Weights of a small transformer language model: no biases in attention or MLP.
MLP neurons of a small language model. Each row is named by its layer, matrix (gate and up: input weights) and neuron, and shows model dimensions 128-191. Each number is 200 + 30 x the weight over its row's rms, rounded and kept within 0 to 999. A neuron's up and down rows have the sign that makes its largest values positive.
A block is one neuron, or neurons of one layer that tend to fire together. Before each block is what it responds to, as a language model described it from the Wikipedia text at the highest values.

Commas separating items in enumerated lists, especially after "including"/"include" (names, places, objects: Aptos, Bethulie, earrings), also appositive commas.
L3.gate423,181,175,152,189,217,171,234,211,216,163,241,231,216,198,177,186,222,197,200,196,162,164,229,239,206,221,208,162,181,192,181,196,224,242,178,247,213,198,157,195,205,191,181,251,191,229,221,221,231,215,219,214,238,196,192,185,203,209,187,172,218,132,216,224
L3.up423,247,195,169,200,198,177,251,241,201,214,198,211,214,195,223,227,225,204,171,157,184,184,173,240,160,193,160,226,161,158,190,235,233,183,163,242,243,200,168,160,167,216,180,164,194,224,181,214,277,227,115,247,266,182,176,205,196,203,225,185,168,180,169,206

Quantifiers and numerals that introduce a plural noun, often at sentence start, e.g. several, many, the two, these, some, few, nine, over 400.
L4.gate83,137,182,156,241,208,223,165,175,170,186,191,219,209,176,165,202,169,204,192,193,152,198,206,231,136,213,202,140,222,169,216,211,170,153,175,200,207,219,183,160,181,142,180,163,156,227,223,182,170,219,210,168,179,213,194,209,181,197,169,219,215,190,252,169
L4.up83,157,194,197,187,239,219,184,208,215,242,229,210,218,201,206,150,139,195,187,178,176,165,239,169,186,188,194,185,170,164,240,227,200,196,177,191,199,223,215,194,195,183,221,226,148,222,196,189,183,193,203,134,182,144,170,230,182,154,189,162,217,202,202,178
L4.gate212,171,198,226,210,176,214,148,262,159,166,152,186,208,211,157,203,149,198,198,213,217,266,179,163,179,195,261,162,202,202,169,170,213,219,230,221,161,222,259,203,193,177,159,233,163,195,179,168,229,181,202,198,197,214,241,152,175,238,187,166,251,183,207,211
L4.up212,194,172,222,175,205,181,179,208,237,164,258,227,165,174,192,218,189,162,215,170,206,209,162,111,214,224,167,193,239,143,218,217,237,193,172,221,157,228,266,151,175,191,159,234,193,214,211,220,169,216,179,177,204,205,223,217,178,209,197,122,199,206,242,208
L4.gate487,224,194,220,167,188,255,254,216,146,235,145,215,152,197,204,164,202,209,174,218,201,234,219,174,133,210,236,166,250,140,183,226,209,238,231,185,171,167,173,174,231,242,192,237,187,180,202,180,219,212,190,165,213,197,183,136,230,195,207,234,195,223,174,235
L4.up487,202,210,191,249,156,182,137,228,209,165,194,248,205,208,187,221,188,215,180,189,225,189,162,262,176,227,167,224,147,205,190,204,234,153,134,207,199,217,161,220,208,188,178,187,207,206,205,254,197,164,183,190,201,180,206,180,142,182,186,159,256,207,181,198
L4.gate607,192,230,184,191,182,220,171,195,140,180,197,227,209,250,216,221,170,207,241,178,227,200,168,189,171,220,248,189,197,209,190,138,154,174,217,216,261,223,185,217,215,245,205,242,199,177,187,264,216,214,189,230,204,196,232,214,206,187,213,163,239,205,229,210
L4.up607,186,195,228,208,186,244,163,204,171,217,230,219,243,200,262,191,253,187,123,231,182,146,142,148,195,218,200,228,205,228,165,167,206,196,181,228,193,194,184,244,208,143,172,222,184,211,219,192,197,215,188,222,169,143,191,148,242,161,181,184,198,209,197,220

Coordinators and list commas (and, or, comma) right after an adjective or noun in a coordinated series, e.g. political, economic, social; free and enslaved.
L5.gate16,249,221,163,184,251,167,271,206,170,186,208,208,177,167,226,202,240,219,211,232,215,205,203,224,230,158,293,118,227,168,228,236,144,215,221,208,207,176,213,188,193,245,213,161,252,204,194,221,239,196,196,212,233,174,210,163,167,213,209,194,203,200,228,185
L5.up16,230,187,194,257,221,151,184,202,251,216,208,157,236,181,194,196,199,157,208,199,140,168,210,207,209,175,212,159,192,191,168,242,168,223,252,180,154,195,196,189,241,166,127,213,222,175,173,186,256,210,243,151,224,201,226,203,186,157,183,101,154,196,169,183
L5.gate94,251,169,183,177,171,216,244,240,212,211,238,234,185,166,202,195,172,159,170,144,201,216,194,211,224,229,187,169,206,256,164,143,149,205,215,228,196,242,204,182,210,225,167,234,152,198,168,200,202,161,183,243,234,181,193,199,194,166,217,218,193,144,167,187
L5.up94,214,151,229,187,240,159,190,227,172,217,177,112,222,213,200,196,162,183,143,95,213,180,165,199,225,256,223,170,261,197,228,218,186,216,152,196,172,203,177,202,204,170,177,178,159,237,271,197,145,208,215,243,242,228,214,256,186,201,191,241,203,173,178,221
L5.gate245,245,207,242,175,219,209,163,209,208,163,184,166,271,166,219,147,252,259,177,207,224,217,266,200,205,145,176,140,206,234,202,202,193,191,206,197,173,200,194,212,187,214,233,211,139,202,249,255,250,160,154,224,261,183,173,142,207,219,202,196,167,213,180,151
L5.up245,228,201,220,216,213,173,236,201,215,226,256,221,228,192,213,229,175,226,202,242,201,226,228,239,193,174,187,216,231,235,188,213,196,218,238,248,210,230,195,158,177,203,203,191,188,169,200,213,215,203,177,232,168,183,209,145,210,239,196,220,144,149,199,141
L5.gate301,181,175,239,206,216,181,249,204,218,225,164,230,208,216,203,200,177,231,197,198,225,194,245,229,243,160,197,178,253,189,251,240,156,228,170,200,191,176,213,194,157,206,185,184,215,165,209,171,234,158,203,199,255,125,241,206,229,236,177,178,171,213,223,242
L5.up301,189,159,180,179,203,171,245,167,222,243,198,220,242,231,227,208,214,178,162,225,180,215,197,213,194,269,248,246,221,219,179,156,225,229,203,230,165,173,251,165,191,253,235,221,182,160,209,182,186,191,179,224,233,220,253,199,226,176,232,148,224,214,220,205
L5.gate302,264,170,209,222,187,223,217,240,111,197,168,209,180,174,200,161,165,213,220,156,212,205,238,220,228,220,157,162,186,192,152,200,152,239,236,232,154,205,190,206,244,204,263,147,193,204,267,216,177,218,213,263,171,184,210,258,152,242,198,197,161,228,228,182
L5.up302,264,271,195,178,139,177,177,173,182,201,251,193,200,207,219,201,235,238,241,185,237,193,221,220,172,228,155,185,273,243,157,200,203,224,200,212,174,182,180,173,209,220,201,152,200,211,208,195,221,170,208,198,269,249,180,199,214,204,189,227,234,202,207,211
L5.gate319,158,177,179,222,221,202,216,203,193,225,180,218,222,195,249,182,239,212,211,176,192,195,202,158,141,233,207,146,178,180,202,215,157,254,203,199,195,232,220,214,141,235,228,222,252,206,225,220,224,164,218,215,181,178,154,221,205,171,224,214,266,223,219,199
L5.up319,223,179,198,208,160,206,205,229,158,251,184,184,218,240,183,184,155,215,253,224,195,207,221,207,213,195,195,186,186,159,239,237,159,251,216,234,228,247,209,144,197,189,226,211,266,192,214,177,222,192,135,225,169,187,180,208,152,223,184,219,214,167,217,207
L5.gate380,191,162,172,197,238,186,229,214,209,231,179,214,181,166,159,189,182,195,226,193,195,191,191,182,226,161,204,131,198,223,224,210,228,229,202,228,224,190,174,216,198,250,191,200,243,202,164,188,145,224,212,163,264,197,245,175,218,167,168,200,163,242,150,204
L5.up380,271,184,209,172,184,210,212,226,228,189,209,198,164,206,241,247,250,180,211,223,205,162,224,175,149,240,241,200,224,199,244,208,183,186,173,243,207,212,177,226,157,193,157,221,201,183,196,245,238,199,219,207,224,207,190,184,195,143,205,172,202,193,220,151
L5.gate428,184,220,257,204,168,240,194,177,206,155,200,265,178,229,170,202,171,148,214,247,162,233,170,240,180,207,200,195,167,195,210,194,154,205,175,194,167,224,255,217,222,170,175,173,203,196,180,175,187,268,192,172,232,193,199,183,237,143,144,176,174,204,236,142
L5.up428,171,193,216,253,197,180,232,239,182,181,186,188,206,221,195,204,220,183,200,253,181,202,205,216,233,243,250,194,215,264,195,246,206,209,149,141,202,247,194,210,144,207,226,194,201,174,155,210,213,194,220,149,214,161,198,141,213,187,224,145,239,184,214,239
L5.gate464,157,200,240,230,169,219,223,190,179,194,177,222,213,195,156,214,210,214,226,186,213,142,224,177,232,166,143,166,179,205,152,199,163,182,241,154,259,177,200,229,291,191,243,223,241,200,253,222,224,177,202,189,190,218,181,184,198,185,202,162,251,201,185,239
L5.up464,169,230,220,215,193,221,174,202,211,231,270,183,177,230,184,129,187,243,207,250,174,214,227,219,190,255,218,200,245,212,211,153,207,227,228,190,226,214,155,175,181,164,232,187,170,209,202,213,188,247,195,192,131,195,166,216,245,127,153,193,167,213,236,165
L5.gate570,213,270,199,176,175,188,246,233,189,181,185,213,168,181,218,166,256,181,222,228,234,172,212,169,210,206,183,168,131,163,218,215,176,188,158,181,258,202,193,260,226,187,214,209,232,239,190,210,211,217,135,186,231,233,158,227,198,177,226,109,198,185,205,233
L5.up570,215,210,211,223,192,173,215,184,168,172,218,180,126,183,213,194,195,215,195,245,179,212,200,210,198,190,227,200,235,207,207,172,235,215,192,197,204,199,220,155,134,190,226,216,257,264,185,250,197,145,175,220,224,234,213,199,249,203,210,197,169,237,209,178
L5.gate581,227,174,191,245,196,124,202,177,274,167,220,173,203,245,220,138,191,230,164,196,180,205,164,196,157,199,205,200,215,173,167,230,191,204,224,204,241,179,255,199,200,175,233,256,197,231,234,208,224,212,209,240,154,214,165,257,179,226,201,222,217,153,186,222
L5.up581,173,217,206,132,173,207,191,165,127,183,192,163,203,166,256,165,211,226,224,211,222,233,218,218,179,213,184,208,185,155,162,174,200,240,245,198,154,213,235,164,278,190,181,197,186,223,222,245,193,223,188,215,172,124,165,172,209,170,224,183,195,214,175,187
L5.gate613,166,214,215,198,234,225,186,183,224,216,220,211,211,148,150,150,227,176,145,207,190,180,235,225,165,149,185,216,179,171,163,192,212,192,193,156,204,215,177,170,150,281,156,167,130,174,202,243,205,167,182,200,246,172,149,141,250,228,203,177,248,218,181,196
L5.up613,234,181,206,216,180,208,142,212,202,183,228,169,153,153,229,216,215,276,186,180,224,176,231,199,190,212,206,192,178,208,194,213,170,140,178,219,194,245,193,226,215,170,204,192,161,212,223,216,246,221,202,254,164,191,215,231,218,126,238,191,156,206,188,178
L5.gate639,242,161,240,165,244,195,248,206,200,223,198,215,228,169,289,201,199,244,246,197,192,152,231,225,216,200,193,215,159,208,183,193,187,230,193,156,231,161,190,180,184,220,231,214,184,206,164,208,211,197,179,255,177,135,201,228,209,239,199,214,195,246,201,181
L5.up639,208,249,171,199,211,181,236,167,86,201,244,156,204,185,210,206,205,188,240,170,209,147,154,187,141,185,171,215,243,157,236,161,178,190,181,129,201,193,179,228,208,191,202,199,210,158,173,223,175,187,208,188,189,194,212,176,257,201,239,216,197,184,187,198
L5.gate679,225,178,222,196,154,183,179,240,205,175,250,184,280,177,193,148,207,110,193,207,221,197,198,261,227,186,222,160,217,170,186,153,236,182,178,163,201,173,176,185,161,220,154,201,193,199,195,238,225,220,165,273,248,168,161,202,199,194,174,191,170,235,153,240
L5.up679,144,133,222,187,190,210,185,180,188,217,209,196,194,247,223,193,215,202,163,156,237,151,187,255,225,215,214,137,195,186,194,228,228,200,232,232,198,219,166,207,159,205,172,189,240,174,245,211,212,222,200,201,222,165,213,177,183,207,185,210,155,196,164,176
L5.gate685,189,228,220,204,178,184,200,187,231,177,188,202,188,238,223,236,188,242,212,160,218,211,202,173,150,197,165,160,171,212,235,159,143,176,198,165,248,189,188,170,175,244,171,254,217,244,158,193,230,247,226,253,175,183,136,192,190,222,210,199,203,239,220,192
L5.up685,227,213,247,196,201,189,222,195,238,234,241,252,231,180,161,199,168,258,201,287,196,203,203,251,178,233,229,244,214,222,199,177,166,306,188,137,179,198,189,193,190,229,212,179,125,225,188,180,205,159,224,242,259,186,242,232,204,206,219,177,164,256,193,160
L5.gate687,176,223,191,209,167,218,200,223,232,192,215,198,209,190,147,232,155,207,156,191,165,231,153,165,218,186,183,158,183,241,236,139,164,215,150,236,178,226,188,184,188,220,168,183,240,175,231,198,221,150,180,202,148,254,207,208,244,275,199,200,173,229,184,174
L5.up687,184,196,215,206,224,185,212,204,264,220,158,169,252,246,146,214,212,197,189,168,178,198,204,233,233,209,235,203,198,185,176,214,168,204,220,242,183,203,142,242,201,277,126,197,234,246,268,159,239,184,193,157,215,192,125,183,214,193,194,192,255,209,239,197

Commas, and, or right after an adjective or ordinal that shares a later noun, as in strong, elected mayor and primary and secondary; rarely mid-word pieces like the m of summary.
L4.gate86,256,164,174,227,159,201,153,222,165,199,209,185,200,212,174,256,173,168,183,173,273,213,215,263,177,174,174,174,157,174,203,152,245,163,178,201,184,215,200,193,223,217,204,222,253,218,173,215,197,196,176,273,209,232,206,147,225,204,129,220,225,244,207,226
L4.up86,186,162,216,168,235,179,237,171,215,217,178,264,203,240,218,189,202,198,198,133,136,247,148,149,218,183,183,208,197,223,199,162,193,227,195,188,134,118,229,226,193,165,230,205,193,221,211,139,206,223,195,194,217,154,167,198,264,193,189,204,221,214,196,193
L4.gate242,262,172,234,271,186,206,155,207,198,183,182,184,194,219,199,208,176,191,172,165,207,201,212,253,205,216,216,176,165,213,146,173,206,184,178,267,213,204,190,150,149,163,209,228,183,184,229,156,206,195,212,205,185,184,158,205,213,245,219,215,192,156,207,168
L4.up242,191,161,151,221,198,213,206,166,160,199,225,195,157,183,222,203,243,169,201,162,236,222,247,193,209,220,209,249,164,210,209,186,186,213,199,226,250,209,209,185,161,173,174,227,236,208,231,162,197,135,168,161,190,196,184,193,218,208,220,192,146,212,195,216
L4.gate447,187,176,214,152,150,195,152,206,210,200,233,212,187,173,196,178,224,182,206,183,188,230,206,180,237,195,154,216,259,194,176,218,216,172,218,231,151,190,245,244,179,191,192,205,203,174,156,249,229,213,167,242,202,162,174,158,216,173,224,185,245,192,207,197
L4.up447,169,165,186,172,237,176,173,162,217,245,244,177,212,231,236,188,208,157,153,194,211,226,196,240,183,220,270,174,169,225,199,209,247,192,218,187,173,188,204,268,160,200,199,188,204,185,220,210,223,228,184,199,210,236,157,147,243,196,196,164,186,259,146,197
L4.gate681,232,189,234,207,249,199,201,233,199,163,260,181,190,218,191,179,150,157,171,154,230,205,256,240,241,158,207,151,175,183,216,218,124,199,235,209,254,227,238,209,161,189,197,217,204,192,206,229,168,198,102,179,152,205,205,230,227,155,156,181,242,208,199,202
L4.up681,249,209,197,208,189,220,172,223,216,175,243,215,223,225,201,162,193,165,227,159,219,190,252,235,261,189,185,198,170,191,194,207,216,224,248,189,216,178,192,173,258,153,249,142,262,142,211,179,171,185,158,227,180,134,142,208,220,203,217,162,199,159,157,183

Digits inside multi-digit numbers (quantities, measurements, years), plus word-number pieces like t|en, ele|ven, thous|and, hund|red.
L3.gate52,195,200,214,170,269,225,141,207,210,185,170,188,162,242,220,152,192,217,176,183,184,203,129,220,205,206,203,213,224,163,180,239,169,184,177,189,188,205,103,204,225,242,206,192,143,151,159,127,168,177,156,232,207,211,194,183,237,217,261,201,242,223,173,257
L3.up52,183,212,178,214,213,225,164,219,220,133,205,148,203,166,208,241,258,239,149,209,256,197,175,231,180,226,234,202,207,171,225,203,177,178,176,140,204,175,199,224,226,199,254,204,205,173,229,131,180,180,229,145,245,185,197,183,189,217,180,170,217,229,207,229

Digits after the first one in numbers giving amounts, percentages and sales, esp. in election tables (5|6|.27, 6|0|,000, 4|8| percent); rarely "of" after quantifiers.
L5.gate23,193,194,213,223,151,216,206,174,203,246,232,216,238,121,157,173,192,212,190,191,238,188,175,246,187,204,209,200,226,197,170,206,180,212,229,188,160,208,172,200,216,249,190,237,223,161,196,169,160,196,242,162,241,206,222,218,228,181,223,175,252,191,228,192
L5.up23,180,273,229,186,168,217,147,193,165,253,229,221,170,232,187,195,183,171,211,173,178,245,205,231,196,219,227,208,178,187,201,216,180,284,176,141,184,201,130,206,180,171,195,216,235,186,233,193,203,245,171,197,270,160,237,220,213,196,200,218,236,188,178,199
L5.gate36,173,191,179,208,187,228,242,206,265,184,169,180,167,165,274,223,233,197,258,219,226,258,186,203,197,158,222,165,199,206,174,223,219,214,220,196,192,231,164,242,218,177,155,221,171,164,218,205,188,208,250,203,204,204,240,103,228,207,167,158,198,212,157,190
L5.up36,168,164,231,176,171,213,225,160,198,219,167,240,221,205,239,185,157,227,223,185,188,216,157,206,228,217,231,219,244,189,183,291,213,211,189,140,196,199,145,229,236,171,166,265,193,225,173,243,197,249,206,160,193,201,222,158,240,271,147,213,174,207,178,184
L5.gate88,226,188,224,227,238,184,250,240,210,202,220,257,212,165,259,208,193,194,229,176,179,189,178,190,180,204,214,164,148,139,205,205,179,207,242,237,243,172,187,223,258,248,140,116,208,209,167,238,240,180,216,204,196,210,224,171,169,179,219,234,244,239,206,202
L5.up88,214,177,259,188,260,235,211,207,169,195,150,209,249,169,241,180,223,246,189,229,245,145,238,154,181,236,193,238,222,220,194,177,201,225,162,195,189,219,218,189,233,206,171,212,117,155,211,209,231,198,237,181,158,239,168,200,218,201,186,215,163,182,156,162
L5.gate227,186,195,216,210,216,167,197,192,178,244,166,203,213,167,236,196,226,216,204,198,227,156,201,176,222,222,219,168,225,196,169,228,196,162,163,221,175,231,171,155,232,245,193,217,192,181,209,185,219,219,250,212,173,276,185,171,145,164,264,187,209,138,243,187
L5.up227,216,188,213,265,191,166,158,274,177,157,160,162,188,163,187,218,240,252,256,188,178,207,219,218,187,208,210,189,199,178,149,215,148,206,158,227,169,240,275,210,223,204,226,184,194,215,237,199,183,207,225,210,174,195,240,292,158,227,188,172,215,171,209,189
L5.gate241,226,127,194,196,214,203,188,169,195,235,240,224,241,224,216,212,225,212,200,212,152,200,177,227,178,246,217,175,220,162,230,202,196,217,222,203,207,222,149,171,179,170,166,212,179,164,196,155,199,213,200,174,204,218,188,187,182,228,240,218,128,202,155,141
L5.up241,203,182,208,246,163,187,244,174,234,224,179,222,254,180,217,257,239,190,211,167,190,257,207,221,204,198,184,176,201,174,168,210,184,156,189,233,181,184,228,185,228,185,175,192,187,173,221,217,218,218,206,187,211,166,182,193,208,230,166,165,204,143,161,175
L5.gate248,192,200,168,274,152,232,180,212,180,150,242,169,212,205,208,193,185,204,183,251,213,201,207,220,248,196,213,195,204,235,215,218,229,171,179,164,192,241,203,244,215,222,172,190,237,234,253,201,179,204,198,186,171,170,194,219,178,174,215,170,203,189,199,216
L5.up248,194,259,154,203,165,220,152,239,229,190,198,211,146,177,170,153,199,188,213,263,223,223,200,235,205,239,213,221,224,238,170,177,164,206,206,246,186,219,161,222,200,158,180,183,208,188,239,202,224,191,278,167,159,226,161,197,203,167,174,232,167,151,185,189
L5.gate250,177,175,240,174,228,185,249,161,190,151,183,165,173,201,227,149,269,192,189,175,175,224,245,200,202,219,197,210,148,205,172,144,205,164,193,175,200,197,177,188,221,198,242,167,177,163,238,187,214,227,223,136,177,205,213,242,231,184,247,205,227,223,212,137
L5.up250,191,190,222,187,275,210,221,207,221,230,242,117,228,210,260,132,233,197,238,172,171,220,182,220,154,230,234,216,204,229,189,225,185,212,240,165,214,224,177,195,184,187,228,173,168,144,257,179,272,212,214,218,209,222,200,243,250,219,192,201,181,256,154,190
L5.gate257,244,230,208,185,249,214,195,177,134,194,205,162,180,232,191,147,188,221,175,214,178,216,289,260,139,201,218,196,216,197,192,174,156,235,227,175,219,184,181,190,228,234,234,165,179,174,228,227,238,216,205,200,188,214,153,166,253,217,228,191,195,197,111,215
L5.up257,228,160,262,198,224,185,194,236,192,152,226,152,192,196,226,200,236,236,196,191,186,159,245,243,105,173,198,229,170,189,178,198,228,193,172,196,201,144,131,257,245,180,199,215,204,139,201,163,265,258,197,193,178,212,231,158,206,199,170,192,213,202,174,222
L5.gate286,195,198,225,206,198,212,194,234,194,204,221,165,203,207,186,219,221,215,190,210,264,201,210,250,157,228,158,239,210,171,190,204,220,208,173,191,178,174,197,169,208,190,206,188,198,224,201,173,208,213,219,236,220,150,189,193,252,191,174,172,202,249,160,198
L5.up286,177,216,231,196,200,221,182,150,222,137,194,156,187,188,193,224,175,149,243,238,188,150,184,155,158,172,280,218,215,153,188,145,196,178,239,211,156,135,232,139,234,145,198,199,210,196,209,157,194,189,225,206,266,242,137,204,201,151,217,169,225,179,218,199
L5.gate324,159,187,236,197,184,155,223,162,241,199,205,141,240,204,192,203,193,194,170,163,136,182,218,228,239,215,238,154,217,208,222,169,221,211,198,210,184,236,187,158,216,230,162,192,225,214,227,220,221,229,184,182,191,220,220,192,217,174,203,201,212,274,248,221
L5.up324,199,256,172,205,204,175,200,154,215,181,206,108,190,256,214,206,201,179,188,235,185,193,125,278,206,196,208,212,210,203,164,215,194,217,172,171,207,181,192,228,218,205,258,218,187,235,256,163,184,180,225,195,235,178,121,215,199,188,227,181,216,182,230,204
L5.gate335,142,185,225,240,143,232,232,249,209,143,206,159,192,243,233,203,199,288,209,174,174,230,175,246,181,192,194,205,203,188,180,226,192,225,191,190,208,210,173,180,225,240,230,164,212,235,205,269,156,173,211,215,194,193,286,176,236,96,176,216,195,199,199,216
L5.up335,179,193,154,197,181,195,224,233,220,198,206,146,169,211,212,189,240,161,204,214,205,208,249,180,140,198,214,212,236,156,181,208,164,153,190,223,181,197,159,210,164,139,168,201,254,221,168,209,161,191,227,224,199,242,141,194,234,221,163,227,240,163,219,215
L5.gate524,231,199,236,146,215,160,222,196,213,212,247,180,193,178,231,172,175,184,157,180,195,252,211,186,140,238,168,175,181,140,204,219,196,226,218,180,176,169,191,142,193,245,190,199,212,242,158,191,173,192,206,181,196,192,217,153,239,239,199,226,236,182,197,248
L5.up524,278,212,180,247,223,204,151,206,247,121,224,179,195,209,227,180,150,209,129,254,198,230,233,260,121,235,212,224,197,149,165,237,186,217,202,159,231,212,204,217,231,201,146,186,264,194,226,139,240,173,186,153,185,191,215,208,226,194,181,207,231,186,215,216
L5.gate582,174,242,197,167,209,201,181,173,230,237,161,244,240,173,221,205,238,197,159,214,204,222,220,202,233,199,207,193,190,229,203,184,205,206,152,150,176,196,169,206,225,182,146,203,179,236,250,222,209,196,191,206,199,225,200,132,206,186,207,189,276,182,201,188
L5.up582,258,201,212,227,148,196,194,253,212,191,204,170,207,239,267,152,168,212,173,132,192,198,178,201,191,203,181,217,220,168,235,193,145,185,188,202,132,184,150,125,225,208,199,265,211,266,234,198,188,155,159,197,213,194,213,183,191,204,144,176,199,238,192,178
L5.gate593,204,245,240,187,223,174,224,224,188,203,194,169,187,238,136,178,203,207,157,238,203,228,197,272,178,226,224,202,229,209,190,193,165,194,135,157,210,177,181,191,170,156,236,189,174,187,217,188,173,211,142,211,217,210,188,171,251,217,193,171,244,205,238,142
L5.up593,232,209,164,172,221,203,215,197,158,228,195,198,213,176,242,206,267,208,227,166,236,172,138,199,184,167,163,192,205,234,192,216,232,213,194,232,199,187,159,173,178,201,224,217,204,222,235,126,216,214,176,195,189,181,193,178,227,211,204,244,151,204,208,145
L5.gate678,177,264,219,154,196,213,161,263,253,187,202,201,228,202,215,164,192,227,184,189,173,227,177,203,218,186,179,224,200,200,210,185,231,166,179,183,198,203,187,179,200,201,196,138,159,150,153,253,197,255,168,277,233,191,193,239,227,204,215,252,233,213,199,161
L5.up678,163,168,219,197,201,241,239,217,196,216,186,246,163,193,208,202,162,174,125,186,204,198,214,169,190,221,212,244,171,179,247,212,177,230,230,214,181,182,228,130,174,219,227,233,158,219,246,215,224,193,241,189,210,242,147,207,164,194,161,167,191,185,179,221
L5.gate693,199,221,198,212,144,158,155,184,227,238,201,224,204,225,228,175,207,241,223,188,184,257,186,208,169,205,201,237,195,192,261,198,162,189,169,136,210,231,140,163,271,229,187,202,207,157,151,200,190,220,195,174,199,267,202,189,225,183,230,218,182,201,206,155
L5.up693,211,179,185,216,190,215,209,251,159,212,220,221,225,200,170,192,215,251,169,206,180,220,195,241,220,244,167,271,126,182,202,211,194,190,180,139,266,221,192,194,190,173,228,161,213,195,182,274,197,224,200,229,197,241,267,187,203,167,218,209,186,193,184,210